python train.py --num_hidden_layers=15 --hidden_size=256 --num_attention_heads=2 --num_key_value_heads=1 --head_dim=128 --intermediate_size=832 --vocab_size=950 --hidden_act="swiglu" --norm="rmsnorm" --norm_place="pre" --norm_eps=1e-06 --positions="rope" --rope_theta=10000.0 --rope_fraction=1.0 --qk_norm=false --attn_scale=0.0884 --bias="all" --tie_word_embeddings=false --parallel_block=false --init="uniform" --init_std_qkv=0.0406 --init_std_o=0.00742 --init_std_up=0.0406 --init_std_down=0.00411 --optimizer="adam_variant" --learning_rate=0.000938 --beta1=0.9 --beta2=0.95 --weight_decay=0.076 --lr_head=0.0104 --max_grad_norm=2.0 --warmup_steps=292 --schedule="wsd" --decay_fraction=0.826 --decay_shape="sqrt" --final_lr_fraction=0.1 --batch_tokens=65536 --max_seq_len=512 --doc_mask=true --train_tokens=638600000 --max_steps=9745 --dataset="wikipedia_en"
MLP neurons of a small language model. Each row is named by its layer, matrix (gate and up: input weights; down: output weights) and neuron, and shows model dimensions 112-207. Each number is 200 + 30 x the weight over its row's rms, rounded and kept within 0 to 999. A neuron's up and down rows have the sign that makes its largest values positive.
Before each neuron's rows, "fires on" lists the tokens most often at its 100 highest values on Wikipedia text that the model never trained on. A number after a token or word is its count.

fires on: "." 36, "u" 23, ";" 15, "ion" 5, "t" 4
L6.gate126,175,206,221,256,147,165,194,175,162,207,181,161,174,189,255,186,218,173,188,196,167,157,216,197,211,192,201,210,210,200,157,219,211,144,228,202,275,198,161,217,211,182,210,172,206,214,217,252,137,205,196,206,203,273,163,189,186,190,232,186,172,191,252,188,265,248,195,220,202,203,157,170,171,191,227,194,194,218,221,147,178,212,150,174,187,213,177,159,227,146,187,185,213,220,228,231
L6.up126,207,146,199,176,202,154,204,230,211,187,216,169,152,215,134,162,195,187,229,245,226,169,212,222,204,236,197,164,231,175,267,258,196,221,192,192,185,202,229,207,233,228,121,205,227,148,227,189,187,174,273,185,144,220,217,180,199,157,224,220,208,206,181,275,170,224,198,194,187,193,213,167,171,223,236,190,227,242,205,173,229,173,162,205,148,181,210,179,199,235,208,227,187,172,193,211
L6.down126,199,176,252,186,250,238,183,219,155,231,221,170,156,246,170,175,152,222,212,231,215,193,199,171,235,222,236,186,175,169,180,215,192,195,229,222,223,169,193,149,188,196,182,167,207,250,249,186,172,192,219,202,256,303,212,187,244,179,218,207,225,213,181,222,212,237,250,158,151,190,156,187,218,171,187,135,170,204,206,152,177,209,175,251,220,218,206,234,200,280,240,301,208,216,203,189

fires on: "em" 28, "o" 10, "C" 9, "D" 8, "ist" 7, "on" 6
L4.gate667,233,195,193,167,194,225,241,189,232,202,137,210,253,209,210,154,165,231,241,160,212,249,135,243,243,206,207,153,244,225,158,213,175,216,208,218,265,187,199,212,235,294,169,189,181,207,194,201,185,247,190,202,165,198,214,166,215,205,174,183,171,163,202,169,208,198,216,165,197,192,203,163,183,212,225,234,190,211,182,184,191,186,181,199,173,169,227,256,237,193,171,219,140,225,180,214
L4.up667,241,244,258,231,160,237,166,175,162,198,220,169,165,184,193,179,216,176,233,223,230,179,187,187,193,197,218,127,178,193,114,194,222,174,150,145,181,204,222,180,230,222,159,189,168,222,211,158,195,194,180,223,184,187,168,193,195,191,186,208,219,234,225,196,184,233,216,240,215,149,197,235,241,176,199,209,184,251,217,197,199,239,184,238,213,211,182,186,205,193,231,175,176,237,139,238
L4.down667,176,209,245,141,177,244,191,212,222,169,192,208,176,247,228,213,202,213,194,193,224,245,203,194,195,199,245,209,232,164,211,210,219,231,194,213,208,172,225,184,191,154,181,186,211,210,181,238,233,202,183,193,252,175,225,188,200,212,193,213,221,188,204,193,175,180,195,220,153,170,214,205,223,218,271,182,180,129,286,254,204,130,215,170,207,174,167,223,271,223,221,204,144,207,169,196

fires on: "s" 14, " of" 12, " from" 10, " in" 8, "t" 7, " l" 6
L9.gate203,236,168,245,192,235,172,196,158,213,222,196,199,235,193,202,196,214,235,230,143,163,221,174,162,193,205,204,178,212,206,206,193,251,245,232,227,191,229,214,208,173,257,203,183,209,241,155,231,218,176,186,194,178,141,170,240,160,159,254,252,223,149,259,198,239,197,243,221,156,216,234,215,158,242,236,198,206,162,207,194,213,241,206,235,248,220,169,201,225,215,153,227,225,208,232,138
L9.up203,225,148,250,194,262,179,221,171,147,237,201,238,265,213,223,186,210,210,184,170,219,169,135,173,149,178,204,265,159,165,205,189,177,187,213,229,253,192,192,190,200,172,212,217,232,144,215,227,207,192,207,173,196,182,219,153,185,157,225,171,171,135,202,193,169,237,120,166,223,192,173,130,182,200,222,177,207,197,229,208,196,197,238,225,205,235,196,174,212,168,187,187,178,197,195,220
L9.down203,170,231,168,216,189,176,193,227,193,195,176,163,149,123,169,205,183,189,205,184,239,219,214,173,185,177,247,194,190,221,224,191,217,218,212,166,149,183,199,181,174,257,212,180,176,249,256,194,167,230,184,238,185,175,200,188,210,211,207,245,242,149,249,225,212,179,218,203,182,199,186,210,160,266,225,252,197,232,160,185,151,209,228,211,222,166,236,209,220,194,227,181,173,218,221,240

fires on: "on" 28, "um" 25, "k" 16, "im" 8, "id" 8, "o" 7
L4.gate769,230,188,221,187,152,165,235,225,215,216,185,239,213,167,194,190,214,149,209,160,236,254,190,247,139,190,164,212,231,196,226,195,173,165,205,114,224,192,178,156,220,211,248,270,176,228,177,153,212,189,185,215,194,153,205,171,249,171,268,236,207,214,262,206,200,121,183,217,177,181,200,212,221,184,203,228,220,191,197,201,192,162,186,195,161,151,210,246,259,222,180,203,200,174,172,148
L4.up769,228,172,252,193,227,248,178,211,148,194,218,167,192,170,168,220,224,223,242,209,268,176,234,237,220,181,256,173,175,207,161,182,196,179,203,233,222,178,205,201,261,181,188,175,219,217,198,200,228,174,205,197,209,184,181,224,162,196,214,196,214,240,219,199,194,189,224,207,197,182,196,195,232,186,209,226,195,183,177,122,183,234,176,231,174,176,219,180,158,186,245,190,165,211,206,223
L4.down769,189,194,129,238,201,224,174,195,233,259,202,187,224,218,172,203,161,230,163,237,181,203,203,221,243,177,187,174,183,199,195,198,216,201,164,175,199,203,188,213,226,225,240,164,192,167,235,217,202,230,169,169,213,216,194,154,217,239,195,271,166,232,229,238,199,248,243,161,223,289,217,130,283,189,205,229,190,146,216,201,222,238,201,140,188,193,204,153,240,211,169,252,179,238,183,187

fires on: "ay" 100
L2.gate72,164,165,223,220,220,195,175,180,142,170,168,236,177,166,173,185,183,218,187,201,188,221,194,192,238,230,249,196,235,215,193,218,217,205,191,160,190,229,198,200,239,261,209,186,149,173,169,229,171,209,180,193,164,253,229,226,142,140,206,208,256,180,198,208,175,245,198,152,185,215,216,183,182,211,219,231,141,234,164,172,225,140,208,264,203,138,236,235,210,181,151,180,210,229,206,229
L2.up72,256,191,180,194,167,108,236,208,212,227,203,204,216,184,190,159,247,208,212,213,180,202,162,211,199,177,241,148,220,182,217,145,178,246,229,249,208,231,223,227,239,193,164,171,258,216,221,175,225,161,162,151,175,200,203,206,196,244,201,222,189,230,182,198,153,236,210,245,229,205,195,191,190,200,167,251,234,169,205,152,159,213,215,213,175,213,163,177,219,172,267,172,211,193,190,229
L2.down72,218,215,199,171,180,222,150,242,250,182,176,152,178,204,203,217,157,143,210,176,249,235,189,221,205,187,210,202,277,175,189,210,166,256,235,179,228,193,133,274,186,217,179,241,177,197,217,234,184,244,229,208,226,255,252,201,142,211,171,225,216,196,200,188,181,171,204,216,158,204,162,184,215,139,216,292,175,237,185,197,189,183,253,183,210,171,231,226,193,206,184,216,167,227,185,201

fires on: "ri" 27, "a" 19, "e" 12, "ce" 12, "es" 8, "ot" 8
L3.gate807,199,203,175,181,220,196,175,202,236,170,194,191,207,202,247,190,186,186,225,202,181,195,249,235,253,156,147,218,242,223,160,230,251,241,207,202,182,198,173,192,213,241,187,219,195,223,210,189,221,188,226,246,178,171,226,182,160,197,213,159,219,246,211,236,214,203,187,218,151,227,214,208,219,190,150,178,198,216,219,243,158,215,166,181,200,194,148,175,169,220,150,193,184,203,212,188
L3.up807,188,255,165,232,252,148,218,180,186,199,151,211,143,198,165,255,211,184,200,164,173,179,209,191,192,145,250,240,176,205,210,245,211,176,210,192,180,224,168,180,266,228,175,240,226,186,194,222,164,172,171,223,206,182,194,192,188,192,178,171,230,182,216,183,170,219,174,229,249,213,174,257,208,167,207,224,198,256,204,179,167,150,240,236,234,196,203,178,212,184,181,171,210,226,207,151
L3.down807,176,156,245,188,200,166,184,170,177,193,193,198,191,148,153,239,207,174,247,296,264,221,180,198,209,198,210,129,212,123,170,185,239,146,197,161,147,204,182,151,177,201,206,197,234,187,240,177,181,204,158,154,171,232,248,190,204,192,152,212,183,219,172,175,202,253,207,207,155,240,208,214,195,217,158,196,190,238,188,208,230,189,208,220,173,148,191,206,192,184,186,294,170,196,125,212

fires on: "in" 26, "x" 18, "e" 16, "an" 10, "k" 5, "ut" 4
L9.gate32,216,166,250,201,193,234,239,170,193,207,190,195,163,199,165,237,193,214,250,186,187,214,217,219,198,172,229,211,242,242,191,256,177,213,220,190,182,166,210,238,226,196,249,191,193,239,209,217,182,244,234,174,229,143,140,111,171,178,250,199,201,163,222,226,180,207,229,221,204,200,188,181,212,221,233,211,188,204,201,234,166,226,241,186,271,221,239,211,226,192,173,222,188,194,212,170
L9.up32,171,146,151,203,206,261,230,251,214,171,182,213,199,174,249,250,196,220,156,185,136,244,174,230,208,195,267,171,164,180,183,248,208,238,215,238,200,131,186,186,219,183,222,201,203,147,253,174,225,181,193,251,227,194,196,199,210,203,218,161,255,178,244,176,232,181,200,173,166,229,224,162,220,172,213,207,250,219,182,210,170,222,177,228,203,175,225,193,237,179,215,198,241,210,236,203
L9.down32,186,156,126,206,244,208,291,153,222,200,183,220,222,216,195,245,187,164,149,154,198,142,177,220,222,225,195,207,149,233,212,228,180,245,197,194,124,193,214,164,202,242,223,196,177,184,159,131,234,204,181,247,205,158,165,187,198,222,205,168,207,206,238,199,222,243,206,238,195,206,189,189,201,225,146,243,175,190,191,212,228,211,175,174,183,199,235,183,242,205,226,160,182,159,225,187

fires on: "ent" 20, "u" 12, "el" 10, "." 9, "h" 8, "as" 4
L6.gate620,180,193,243,195,249,164,233,189,197,184,185,215,188,146,254,209,230,219,178,190,193,189,225,183,239,156,182,260,195,267,161,229,174,142,191,235,205,205,195,218,184,196,248,160,240,161,210,214,166,223,217,223,211,243,224,254,176,259,225,180,232,215,203,152,251,227,215,182,183,182,209,198,161,191,248,204,232,235,258,153,239,186,183,233,219,215,150,204,230,194,217,199,202,196,213,173
L6.up620,213,180,210,172,232,176,219,186,257,204,148,203,165,194,173,172,197,223,199,293,212,160,222,198,247,162,146,177,229,194,200,160,185,169,198,207,218,164,186,173,142,201,154,243,186,195,266,158,263,210,243,183,228,202,183,178,175,194,216,200,210,169,226,247,227,184,202,209,169,190,232,197,176,206,182,222,220,206,192,193,223,164,224,200,192,210,186,211,232,196,219,190,288,165,240,214
L6.down620,181,214,226,245,174,242,244,152,178,205,212,187,223,213,180,171,175,203,243,299,197,209,212,232,249,201,207,249,199,191,221,146,204,200,184,178,185,151,178,162,174,198,233,213,202,194,214,175,179,203,155,172,177,206,200,250,178,231,223,211,215,161,216,205,159,217,202,285,235,199,148,178,212,228,168,202,151,207,232,170,212,300,215,209,189,197,245,238,220,201,162,268,180,256,154,199

fires on: "ly" 29, "ar" 22, "an" 15, "k" 10, "ou" 6
L4.gate18,228,225,280,191,235,236,203,224,179,228,224,236,222,180,231,186,211,235,146,199,184,241,197,228,205,203,235,215,198,157,215,149,168,198,226,167,204,162,195,241,133,206,242,211,194,212,229,220,183,203,213,222,178,216,194,172,205,177,198,175,161,203,218,192,187,180,197,154,202,144,162,191,234,249,232,221,225,187,212,263,207,263,193,141,146,164,192,209,234,227,173,215,172,194,189,218
L4.up18,199,175,220,151,166,283,193,209,213,179,189,208,258,198,171,218,196,203,179,217,214,178,223,215,204,154,218,171,171,188,121,249,180,250,195,184,194,197,181,228,229,214,256,184,221,206,241,187,267,220,176,230,217,172,207,163,215,180,210,147,186,168,201,169,215,167,226,229,194,215,205,207,238,212,170,211,197,217,173,178,217,215,231,220,193,236,224,208,202,154,163,163,251,210,177,163
L4.down18,175,146,112,241,224,235,186,219,218,146,240,183,169,211,193,224,198,216,169,215,223,186,174,168,138,232,206,207,264,171,199,216,241,263,220,211,168,250,190,156,180,220,224,201,265,172,210,251,159,186,188,244,183,174,196,147,239,180,190,189,192,198,215,222,207,172,167,205,227,204,147,197,187,213,235,219,173,182,185,248,192,196,159,214,170,219,237,165,173,220,205,96,252,175,240,206

fires on: "e" 26, "es" 25, "s" 17, "ed" 17, "ing" 6
L11.gate90,140,142,231,212,192,215,251,190,187,171,218,171,189,256,231,226,245,211,221,172,212,235,220,238,238,212,201,169,246,200,203,233,226,203,193,251,212,164,153,221,177,207,169,220,172,221,192,161,182,224,234,219,232,197,217,191,193,172,147,177,221,214,176,235,194,200,185,253,209,231,183,225,214,186,151,146,223,184,163,222,179,197,208,185,229,187,197,202,202,213,188,152,200,213,163,214
L11.up90,244,207,203,137,208,228,238,210,198,218,212,183,149,228,189,200,171,200,178,159,208,183,253,188,142,154,241,228,173,239,231,226,188,242,232,182,229,197,148,194,201,179,181,176,210,211,187,249,131,250,184,210,152,191,191,173,207,221,185,231,182,218,206,199,215,190,184,235,215,238,252,256,269,168,231,238,162,164,177,217,213,226,208,249,177,192,158,210,249,171,160,227,267,166,211,205
L11.down90,222,212,221,127,253,205,225,153,202,202,235,213,182,184,220,151,149,157,137,201,235,227,171,203,161,209,199,195,180,175,215,250,244,224,227,161,210,217,187,205,120,215,218,185,242,209,161,254,181,202,157,196,220,230,223,205,209,186,231,192,221,215,196,251,231,229,203,196,172,174,223,260,200,196,215,188,209,189,211,185,211,224,252,193,181,163,165,240,223,209,224,210,217,174,203,215